From a checkpoint of a small transformer trained on Wikipedia: MLP 3840 squared ReLU.
MLP neurons of a small language model. Each row is named by its layer, matrix (up: input weights; down: output weights) and neuron, and shows model dimensions 544-639. Each number is 128 + 24 x the weight over its row's rms, rounded and kept within 0 to 255. Numbers have three digits each.
After each neuron's rows is what it responds to, as a language model described it from the Wikipedia text at the highest values.

L9.up2089:142173097132130128153132126167169132140077130105147161119099126183143183145104134129166130173128121095144155055151153166164134108130151137129123105105102139105119122144149143125136150163132101114185109066166120168131150134156132109115109117140139182132161118165158058155138127116176118092
L9.down2089:120104165078094116119156100156094112182131125151130107140130093098075116147172160144129122139116146124132097130074092087101095119139090104136170119141173113087097091126123116190143074152157118115142163139130158145116176124126154143104136097160135137128105151077111125096155133148134135154
Pronoun after relative word

L7.up2526:145113137156106129151143117113092100109130078125115148121112108116120122113103144096146122097081123110105133127135101148128186109087106197142138109114184121093135137109112106132154220109094103119167159142123137142073134127106156147111129104093160078185132121162137137139131104102101068114
L7.down2526:106077130144097143131114105134129169108124088155086131155083148141137152103143153121163087162129133123141147148160114165144124080135071104148138078118118106110097102127158148098162140096171117136120094152131140112109108151129164099157146122121110116156124101125126140096154125117146184148
Numbers in table cells

L7.up3073:132123104112141144137124118155117108103118144149125128132120163117105144115133106094130141128156114109085137103146099162113151157107126096133168102142154092142171121094103148119082139145096134119097078102145095098135157145103137110091090131105135129106091123155138133146152170147131099148
L7.down3073:147133111134149144138087159153160138137150133128129090091170121126158106145145114115138143133114124100141146150056188151142157138074135111125138129082114116097146175096116113117141123132112154128141059129142128124087135137128129128151110107126104071135090090150114094171134133117133144146
Subject pronouns, word-start fragments

L9.up37:114149075169077124107107147135119135092133111082112116112109142135115162108169151102122088163120155107117146146127082146159117127104121107121124133151144132150124083161141163156097142131110111072129205162127137133104149153134110128161143135130121126093139135109130104161158133110179147126
L9.down37:128093109084105167175129137136107137146167116173112168112117100111138132148169143104101130141144107146141099128164133151087183117150123096105146144101147158153138160121119120133128128127121108133119130137068115139147124148093123175151125135114135140118108127120103136123115098150102112155
Final digits of scores

L8.up3344:106115082125136112125078124163134122110107112137123132117144142148112126152125143114129084143085152156146132099156131114129162150094118117147143106113132112162157116092084114144098132074116070127123143162155105098142172114128112109134127135150127090098131129171147095119137117179115128145
L8.down3344:144157121088134143108096121128119102109111154133141125111159147164093131124118165144159134121143067136105138091106127144137121128128136099099113116086130152136097152108113113138115114131152154150133105128147154180115092142123149155057143130091126128103105161127119161132137125135122147096
Word-start fragments and pronouns

L9.up287:132130147172158069138099092167124118113105140103167137198099128134154143151122135062076108117102160124113143129132125164098111133157096125116127127174148183087109195122115106141107122062135174127101131141128116113105084103140125105102105116090098134105131121115092151151155140157091139153
L9.down287:067099100122136149130125140133104111105120108189151153132127103103115094143102134143114147137138162167120132068091121108101162117154138169106118171088183126159116118133107152121103084186139093097132110138131127126106158124109082116139178124102153123126120146091126103121127111143128156134
Post-verb prepositions

L8.up3831:102115136095091121129119103166148121139140134122144096110106156130099118117164168091106115138166142064089157143147161116108126155127103153133122131148147113140118141102115103141106119073135165119122130152123087103112130168108106114114153086110106086175118115129132165144148129113153141137
L8.down3831:161127106122124134161069100128127148101150154130104128107133132165108135173136141135176149137115169127144143142130144131174122133113117105122087104084101145112114125106133141135113165153104072104144184121126117101136064170119090117149140135156138160146114127099148103076104148108157152117
Word-final pieces in tables

L7.up3613:145144130157106147171131138172166155098123187117103143145104146143113111132160115109091099124143110098124143106141129105133133138135113103092127142132124104130145105104132075182108096142136135126161146127131124088154142121117120124150127157126111148094124084133097143161111103100138133152
L7.down3613:123085151133121142088090141144119130092158124145133163145166114147094147102106160129175108125119110109142097122103141149158091101111118158076143127107100145117094142151136096111155116131123139144118140130150141118098135129117104101116091104107169128127136106114131153095167160101139099130
Verb-ending word pieces

L8.up793:127097104100093126134043108162104109107132139112139122149112108144149115123087123123154144112133140119122158106121139139073121098098099174160136139163133161095116078135128135144124108097127119109107108131142127151099131109152124072165117120095161117167149125158117131151133151149103128161
L8.down793:154158123085122129124141090146147107107163146107114077136089158075131118146122160090152160152158146147156121112141095155134139142162149128143126126147121156114155148131115152096108136101096149162101167120142127158131078087126125167146121149130128124155109133132180076135118110127119122137
Word continuations, table separators